config.toml
activation = "silu"
init_std_qkv = 0.0263
lr_head = 0.00319
seq_len = 2048
MLP neurons of a small language model. Each row is named by its layer, matrix (up: input weights) and neuron, and shows model dimensions 0-255. Each number is 128 + 24 x the weight over its row's rms, rounded and kept within 0 to 255. Numbers have three digits each.
Before each neuron's rows, "fires in" lists the words (lower case) most often at its 100 highest values on Wikipedia text that the model never trained on.

fires in: "the", "of", "and", "is", "with"
L9.up104:112150124084105174188117097158103130115155130118103142126128150123163119162149143126093110119102142144111153155136173132144136136109118109131089118121134122133154131115171126091119121085129132122097092140095135126088094125127119130091102134108127143154118105123108109113143095146121169115116100137150170149168145117117118104122119168144165132144125105117141148109146114124122136118126178137152126110142164115105113152149112107151143111124145119124109132168088107162128128116126108075155131122080082144161157112124157109126102126134119116118143154084137076126150135115105109145118149146107125166052160098121173145109156116076101099136131174162150132130086148067128157150161163089119119156138114113143163144114158107135104122171134108125128154140095107137125125130102133

fires in: "be", "got", "has", "are"
L3.up1240:130120144144127110168129119171119095122135118098148114140150101135133125142130134106135152129160097158126131154122116127126126193113131088122134120116104090150113158123107098133129094120094125110174140154091127078158119158141141109132157101145123113095152147131138122169083155142093162150136122130132134064108138124133104133112161129110136140138122094135114157095106119149136144094113185102140124138126161122095137151129106133148146084107099151099125133145164137099095155113151168146165089114123168115122145140129160132142137088170073133120138142095115167131098165113112142106125156149099118081114158159149097114156150104154107113172107128129184125118127121125119152109154133160142154183152122154135144099157158126127152126159162105115131118075127081103169126111102133

fires in: "history", "style", "form", "it", "change", "description"
L3.up164:144137141135116097170113119129124143150125102133127117130114151150132132123133147122143134124151130083118109128120085108128146133155107131172129154177120140098107175138099134113116169146117133108095130100117114084147100113096155095125082146085141130141165151090080157132133140116091147164158102149103170139143149103163120147159148156130134122130148124184126118145119072136118121167123156129159079096139141076127121105158176140153159116118101126131110140143117146121133125148149109092114122153118151136151127109123112144129109110142120139087188115128116113165136139115126117181129127092128149094103130148126108121133115136111129064135131149091098103135128145091127118130118134077142123141177176128152108120114176165127162118147173120121151149131142141143154163088142122

fires in: "league", "university", "football", "school", "court", "hospital"
L3.up1546:109097170122139116096104126133104167120094142133127110125120139198137122179148130172158073126144126108161126130137112119156135101084140137173121099163158153078150145108135131135132156153156144155148151136120158124168128128160139156117147140135160139140081111138130138092118130145114125147147089108090086105134109130114091150105108129099158088090159119146155154153104167127125174185123148103122155133118140149108145133103150124146170115100147103109088156136120120105115159133116119125098148163117117189106146076129130127127142114155168145134083125115145118126167159118148129101092119126165113118171130089163095113188071141133134123140113191157118143117154118145165088103138132145130126134170124133119101135129124108099138112130081142122143112117071091156137167116084106

fires in: "home", "born", "family", "early", "personal", "mother"
L3.up461:124101122116141091162132127129106123113151120132110146094166107160134129156128104123132146149169135141105125135126116084068116126099094113149086103145115092080115135139092139110084183104135118146131120142168144145176099126124154107117074129122120150184115140100127108111131143111100141147097130148099165095125133139128081110114144183125167166113104143108150138106123129082113109132140146149118139146152133144161127157125131111142110084115137098134135114124107120125115115130153113134108201130157140130127132112112166102141118103116105149146170122109147138087117123152142106128114135176128138160166101145099112124123141115113134134190137210127134126117126158148153138145093129116105095095146118101158154132120165141138121083105093126135168114129094156131128129170111090

fires in: "general", "major", "special", "type", "marine"
L3.up91:106133125132145077148113127134118159127147117123118122116119110117145139090163120132142097165120141131140183148130135143162111164105123189115128118134136119116137150119137134119139102132195131132151133123145108102112111117101120153088102124166152129100124102132145165120173127123162169130106105141121092134104111101145055140132108153161123121146100149158115099154091138149133132144101109139135152099176117108133095114102167114137146147118132129110098127066150220151107093111115139169121120112123153149150145138167120124144173108090142082130094141142144135140143169184113111124194126135133151093125108114079090156138140110139106186114140131125112140099152109138105142107117152112137091082157097097136092106116156118083124120153114119054137115118102115134146107099164150

fires in: "be", "been", "beer"
L3.up1158:110138153112150144123109110110136121116190125109156140088171089140160152122127131138097120132138136143150136155097077176115126125100133157106111143129124115100110075133111114108123123154129116142127127138084166128101126125102188129170119161130141129155118159149139165085115107152154144166162117114161147127131131097134114121132143116135126110159132118149140092108157123114136111143140132100107121137137136131100155138120152139126181097114120121116143135131117139135118072146142092101115096119112142139115135109161180121135151161107105133087129123089122127138129104127157130128135097145120145123143130122113130148120106193120135114147104103121151098148111116160180100184134127128124080145150131166101144139142112124161137063133155127124156151170095127144121141085118146

fires in: "released", "release", "democratic", "to"
L3.up1609:153103165113138141105116119128171123132140139131118158131122138166106113115148098118133124119130139117130131116151179187146144104123127112115090166162124141139132122122128142124135102114147158126112134155118162102128107124129129152129068107132113137186130159116145102115122120120096164147133136102173072113149133126125145104151097142094205096105142107105149143155077140155174143122106078100150135151131141133146127134125107126183120127199141141156133114138100105113156121128154124124140130132104093200155107145139113122135187138126179144159159145141142129178100109152125167089125093134119091120090126141146124135150074147130167143138131075110140138103079114098147150128134140123101151130138145105143112148158101120128100160113114127126103119136079119121058108102161114